MLP neurons of a small language model. Each row is named by its layer, matrix (gate and up: input weights) and neuron, and shows model dimensions 64-159. Each number is 500 + 25 x the weight over its row's rms, rounded and kept within 0 to 999. Numbers have three digits each. A neuron's up and down rows have the sign that makes its largest values positive.
After each neuron's rows, "fires in" lists the words (lower case) most often at its 100 highest values on Wikipedia text that the model never trained on. A number after a token or word is its count.

L2.gate115:511484503529496461505460500497454456503485495408515526483520493469501516495517490495486479481516480468494487490420463494468488499524535528524550497490500514490508506498505524498529498478482496505499459489515518507536505486513461495508441468521488476501485527509510499491528470500552520483
L2.up115:502491513504487532489545527517526495537495499501433557470536440489508521522538488474457467497494509490508485523513509479500489519476519497492543497433512525535556458513500517540544506535501456487540454520494471449483535477474514484492500480500451466485450492500514544491537482519500519489
fires in: "football" 33, "footballer" 8, "baseball" 6, "switzerland" 6

L2.gate55:491511500486514467511559472449476487539514545503524479501466500490501524542513501553496482527462530490521501497509513506528452483479531472485472509517547494507516516498518501474487506492492532490484457476495495478434490467484524479477495524479470541490476464520488550497478508486560508514
L2.up55:495474475508466544505496475515535530571508510554538545508512545495505492482478518501502455522482521430500534498506513489498509509478509502502493470473530524545525481512470472517519428475497487528506547528507516493492494432445529484460508485527526531449527477557489445508486488500470512503
fires in: "during" 24, "late" 9, "by" 8, "early" 7, "beginning" 6, "serotonin" 5

L7.gate269:448490522544522532510557518478485490486494522491503515530462512487504542489535501490497537485475485508518489503499491495455517478522476500493488533473454470468484496495523506478528512454532561512521501516479506517512502467490563494470532475495475467485455490472540478508486489460498501524
L7.up269:442497472472511479431476497524481515486481486494490570492470468478500510536531455488478488464492509482483563517478471459446516527443451521492506484481534500477513477529505528478475535482497489482483458478490500499519479488444505485480481426505512480497536483468498505531520498504529476523
fires in: "after" 44, "before" 14, "make" 5, "see" 4, "do" 4, "did" 4

L6.gate468:501492507494454526543491512487473527491532560485517516510446486448524495469543489512494511513500508493487528492486515500501518492506507477455462512472491510483516506469519477433538528534505536447490487486459468444515465477467509497462534485484510512489484506515507476501487510497468443513
L6.up468:513478498517431492496491516512486513442479534506507487486473510450525498498479518508464569503499469489461492490522515489460502481549513508498503516530453555455506481471528477473532508472490486467514484485486456484511494455494477519507539507476486471486485478522556498520513499483493472510
fires in: "january" 15, "october" 15, "september" 10, "may" 8, "april" 7

L4.gate146:479463530544451535503504505510494486527462524483472496506468498485501501504474496502530516495512554481482492505488563498469509538509506495464502477485440483515506480503490481528503538501471514489492530558455496471521545551488507508491478507499479523511469510445533504485475520446513528511
L4.up146:488540482513517527475532498546455488493508488492475489525489539485508496526480488478521543515533506538492473484485564499503494516483496483524508469471450449495535502524521501509511478481527540507475522489519508459485474486506493484508472511498501436461493537477506512509491473464525490478
fires in: "the" 59, "character" 4

L4.gate33:504465519485520496500514457496496476514506484504487500538463493503496538487466509511464526501496465466487505481485454549451513480542509448486477557521507473483492519469532506493519510512501493485502501536535484481513470505502519513501509482510446480458478499458537501453467453502477486485
L4.up33:495503451522587458486498498490518489451530456544549460524520520530488530509502517474473522508459451505475473541487466528511476482523496485507501514535524452478481526454482506522511493460469476520474497489526507472511463499516520447523519496517493457512484500464478491477454522543511514494
fires in: "by" 62, "to" 15, "with" 7, "at" 4

L9.gate22:511495510552498493487505473473502494458540512534491506508502463510529540512487479494518497509504487459531509516496526529536482483530521475478484533490500487484526518486539528487550485515544535530495482480485524534517493509457512458507526494488471472539557531446494487495456454449475534511
L9.up22:529472510506508533495486473494528503501472551533498569520514505477479486469503502480483521486475515423502497511533505437491503494542488521491547541470475466474520484494514507500524535500465524483531497483519514506484528471525541479499472490472502493477496531510490522530515499527464504488
fires in: "career" 12, "of" 11, "social" 10, "personal" 7, "life" 7, "early" 6

L6.gate32:481519535534519502479526499514516556516538568512497508502463454476514508498487471507487548498520488490552484504500530531488473497534427517492493512519523504486481476485530527471517527462519523474536540482457512499502511485500492485479484484501477491515505479490510506524467469509476508492
L6.up32:508507496486527545499514508558488505498504492486543489480505509467492498496505434493507504498484513513478496500472450498501518551471467512511518487480517488502537478473496501544513531445510475518493517462480537444467466523463513499454527491509477459454533493474472465485470534508517504515
fires in: "until" 21, "to" 17, "since" 13, "before" 12, "after" 10, "in" 8

L3.gate343:453475508465482493490478497463486520451480512518520511469472469504493525468508532484472494507517470497485573521503505525482531516548553455511503495481502470474518519506474514483519485472459514497497471478463493500475531492450497487518531481488428459469496484473527468523497469463467494455
L3.up343:518507506510480498475483480520488522458533489501470509511496498498522481542465494479528480482526489495530517530459475515519526492435468458534491535504568545527504489479485479534465517494515478454486519500470444508513492537476495472502523489521451475508492550533516445507481449484514502477
fires in: "is" 27, "was" 16, "are" 13, "were" 13, "be" 9, "being" 7

L7.gate394:540527509510461489514535494480519512529467503475488482492466518442471501521509527487507493483507494468522482475450487527490509530524505518495488568444503526512529469470495500457538519472473474503550500533458498522531497485494479468491491481499493529501464491506534519478525495478466504459
L7.up394:510472468495513472507545523508512515499533528536506544567543499483468530480525547471521538480500480479461547532491558486507519517497484494511519531472525502480504492450505545524521544482491483484504520461489463472483472511482525506511538480539528523521507498466480526482508496542509506504
fires in: "and" 52

L6.gate387:490499516512451476488511521524500500472497485493489496519500495483495541546520479502501477526517535557490533500493503508506507481486485464510512456499530555501472481473532493468512499488530488486549469511523445533483547541457526536495480525486517484504514528533497497448491448462466472500
L6.up387:520511513497515477459521492497463540497508408521491506491536480531503518509505462495494551499542548506505472479507478502499521511447458485478463536449516513555513505534493551481489491497541521510507522463528492471524488505516526494501528514491551478513485538524502524503501538533514532521
fires in: "the" 25, "no" 23, "appointed" 8, "his" 4

L2.gate195:497523521487517496484522518517438573509534513461535523484460520514529534518538467513487521476496524465523524490549510454449474494476520472447481481511562433516545499507497504484527484523553517488480486461459463525490476470495495478493479473472498533486515519487509501481476514482536489534
L2.up195:487476483471524499490498505510513502503550480508527477507504511465481495520540505544505466507512528449484478516471520482504505506524526524482481480462496479511522516466479502470523474464486460502500493493478505523455498475483505557490499498504474501498528480467507491504495539493472532518
fires in: "next" 15, "during" 9, "throughout" 8, "upon" 8, "up" 6, "by" 6

L7.gate11:523484495468499479512491493452499515492515496454484487508468478484500514510523522474509502521526486478509495482491541507522493520492515538506486527501452476497520536466498502492501474468524487447547444540530498523519491538514512504462515496504509568466499482486513518490527491519483483487
L7.up11:540521481495505509505504533480504519517511508479478494548495527496490520442467505514485439517516514492457504559489514474496464497517509530479521500530486517501481494512514523508498511483551480503494493541504496531463491539501513486485515475459530544505553516502507493465505541523507480497
fires in: "and" 77, "zanuck" 4

L4.gate511:510515520498498475485525541525490502513475524468472474501502529507519485513526552528509524504511463499493468477484516533499476475502478535455529514441484477514518528502488491512484449498490502460506497500517494509515490498544522514488462499505512543458478470534469517543508530500484516470
L4.up511:477485534530490503482470491530504507502509504509502470508491492479529603529500486522524502494495520536533503482488490482500514513510477457471497516525538517489474518485525522514496497501544529499510510503448492487515513545496486516521499504536489468525492507524508554492466487414478515492
fires in: "he" 53, "professional" 13, "professor" 8, "hearing" 4

L3.gate504:506469533519499496514512500438532501491520524496552497494458496528464465513482516515506493528485476521486533530495493522462481477558498430514491512447535478491501470501506528487525454504465529459468495502495489494535501499508498503489535484511422507469523502469493485505492467486467511487
L3.up504:491528497504479470460507496496494506452511453498481476470464488509520465488489509484496513503537488486481511467476482477524515491497480465503497490515526498546526552525511484491488479483522476463512561490438462569508480495518501518532499526492509495505466486536546473527486458468470518508
fires in: "are" 60, "is" 29, "areas" 8

L9.gate35:499515468537502479509482460508529486486532436506480446526522493484522505476514509469513506467514508495507515478497482495534528453489476517494510524488552534494522529443520489516513459510489514534470488504490504483503489527500514493501507488491471483464508514486528521446555504493498495507
L9.up35:484488505477500466497543499525516491543504493525486511537497471445506500503463502486508539490540500493502535468476474510504491445475464518459519471502519474522466521491508489488485486540530471536466550486513492489498487513514529490478488496489496525504528430482514510532526485493533423513
fires in: "in" 59, "from" 9, "at" 6, "while" 5

L4.gate203:478506495525531525485507487497448485484496496514515530531509469491516520524478445478504468535499519458536528504524495484479552504466481496500483484469553492494514556483520473474496500497534550487530505523429494519491502538504512487498531411502449519493525503497486504503489497487499519496
L4.up203:514505511497460475471550487563463536538524484566525543519527509496507504534522475516517505487548506481503473490501485501502486502451475485472501498495541504566494488469518527488488524486476518491501522512526498499516514482454519504544511504490446454487483528519484521532467568530498496534
fires in: "after" 18, "one" 12, "died" 11, "that" 8, "spending" 6

L10.gate506:478494545525540475483552476524494549522461510535478531513503569472508517520465500548528501459504546552461516460488497508490505486523486506471498535509502501513478535469536464508507487488527541528482472546504475479513528475484513519488527487496481493516503475465460490488557482520482488511
L10.up506:480498526505464507495495475450476507501471569486522452479519491537480502481505524447526443468508494502483547475476529474507510499494458523484476514499476479453468523551490476501495495495510502534486503465488491550524478482445517511473499502537513503486514464466504512515527495497486493469
fires in: "as" 25, "because" 10, "that" 10, "nicholas" 5, "incumbent" 5

L4.gate248:514522505523495509499499508502484444521519463479504490513456469462512500493477490482532484549506527507513494481507474522508530514499518479532481499519476512557492523528492515476495514554504538496483494527488456490500507498479485518496469524490449502495495514459579546467473504521497493528
L4.up248:527532437487508507500521516534472447480517493512477481534501511506468481526457460463539531494485476516495501532467452531473501493525512500545459521458481516515454543463504529490527533502493534476512490473503493517504527491470494485509550488502478522538486469494526503486497454488482495484
fires in: "world" 33, "time" 9, "country" 8, "kingdom" 7, "city" 6

L2.gate496:479490523537480515504549484526490495527474502497518533545482479519529496491486497492498491505488544494468474510470505535505486491511497500480495532468554493494460497460521538477534540482500556531523484546499489525478551495491463548493505479526489468477507524454519484465444423474483489486
L2.up496:526517473528574464457518506522489479501487484537507513552523518524526541499485508493477542497490536507509496541484560491506475483527501561472501504486500503499475510478518498506565504459470491500456526491497530524528503500521508482538479499501483484519488500514455486469497493516479527509
fires in: "with" 28, "to" 24, "of" 9, "from" 8, "recording" 4

L3.gate426:529516529507484518481513541528492466474458524499504497529470469479460480496509463506500519468512510510502513492438515509502503489475523474511505490501460513522463496512493502498525530504528516456508514501512464502481518483500453493515523507483486487482513524489537507530515512535524447474
L3.up426:537481493520456491490490507531492461514504499486481446486459527502531471513468519491519415484493489467484512516475507494506503524493514473519503508515481503544474509527495465459523523543498571469546486548523496525537501491493506543500479487527500489502523523499549536517499507508467498478
fires in: "county" 28, "states" 14, "country" 10, "territory" 7, "kingdom" 6, "european" 5

L4.gate460:525504519551502493459528522503468493535513511509477534527515511465553488489503495534507462507508511489528551501503444507515512528494468445511526525509476453508477526494477492489469529454476512541517467521533456488544490545498541509537520513477484488500468536495490551465530510522472483488
L4.up460:499514491509529532490493496530511448456522538483496453525520498482521480480538547491503471507500480489445473538443526459506532499502491518481471520479485483512496486481516448499517539467502486467572472520504495499507517528519506504470494487553452480468450482456478453531498531482485519527
fires in: "years" 19, "time" 15, "first" 8, "seasons" 5, "colorado" 4

L6.gate241:505499543547483510499508496482456478533472528448520541555488445485514478459541499487485505512531464493540487501485522492545556508492486490497534484519457481471464503522516515476523510493523515489484488529515500510500507523453544531497503493509525486480493517429500503487486461504478509454
L6.up241:473502469509494519482502511456495475527488440500469487500531484515508490515532455499529509536483500492518466499525523471518475538477497518504507494491509482524510474502516510470488501497525538483493511510497518493488523482527501500541493474493499508458452443482473563526502498536494539485
fires in: "the" 56, "final" 5, "his" 5

L4.gate478:511485530555537479435535488497449540500529512451543478534467506527479503494502441476500470486485472503481489510467536503516482478476506491519503497482504455521531517463517501480495522517511517493491555514485475503472525489497458519469539504508512483499557523492500542479503491476464487487
L4.up478:540488481477559482499528507504495495472530507508503494445503545549511506507492461508515495511478494505508466540524514438526486477511479524503481498460504476505510545521487548509475520494479490458512446493519490478460489539467498492514498523520464539516501534487494485484440507520474492553
fires in: "up" 32, "over" 12, "down" 11, "upon" 9, "upper" 6

L7.gate299:557518512513529485510519489506490503541497505514517511539492511525525515505524553506471512515455526481554458522493465459458476484516522497489520516499501438499480499464504507491532475464469529519525504490516509519524485430536444524486529496553471500491503506452498494487505496469559491455
L7.up299:476487515480533518534474470494482521503527489507519519499487484505454502493474527533470491472512465475534469498458487512520526499556463501499481533500501519479489477495526427520524465509522500510458514475481536487512529489503489508450458447489485517496452479487455501495490468533510477475
fires in: "that" 18, "to" 18, "from" 13, "will" 11, "may" 4, "at" 4

L3.gate131:505486499497485496458491499498523569495480495483506513517502513495468489535473455532511505474498548486534497518483514511520483492518491476477493486521547499547512518464522477477530551512475525502474520481492483511474502499439502519484511520468507504502531466518495525459468486495464484498
L3.up131:451531524523478500520464507464536501481474478565533537550481527510466525518468495496504506474491525492494527478497556516518515508546501495487473536456481474530459518501540494494515530523470477459498482525457500500511489478495523510497445524513487489518529505481530506518499493490501496469
fires in: "that" 96, "of" 4

L2.gate72:508507509497501504513512496536467477459523497529489533516474500473507492473526459479498504502477502467516529485474531471467462468487480456505477514523507469458495499466509508488537511494524538504529515501488495495511461447441469507469512503537471479492540534534506486464521443476491480452
L2.up72:498515500491488502521531526511470502503509498542473500493507496482473510527481468518448508457502459478527516527497513462484485498534499520477507454471496487473555484465495493506464520529514518469534532513466510500471465496493529506534508475496486516497507466548509506507527535471497497478
fires in: "would" 25, "will" 23, "may" 16, "could" 8, "should" 7, "helped" 7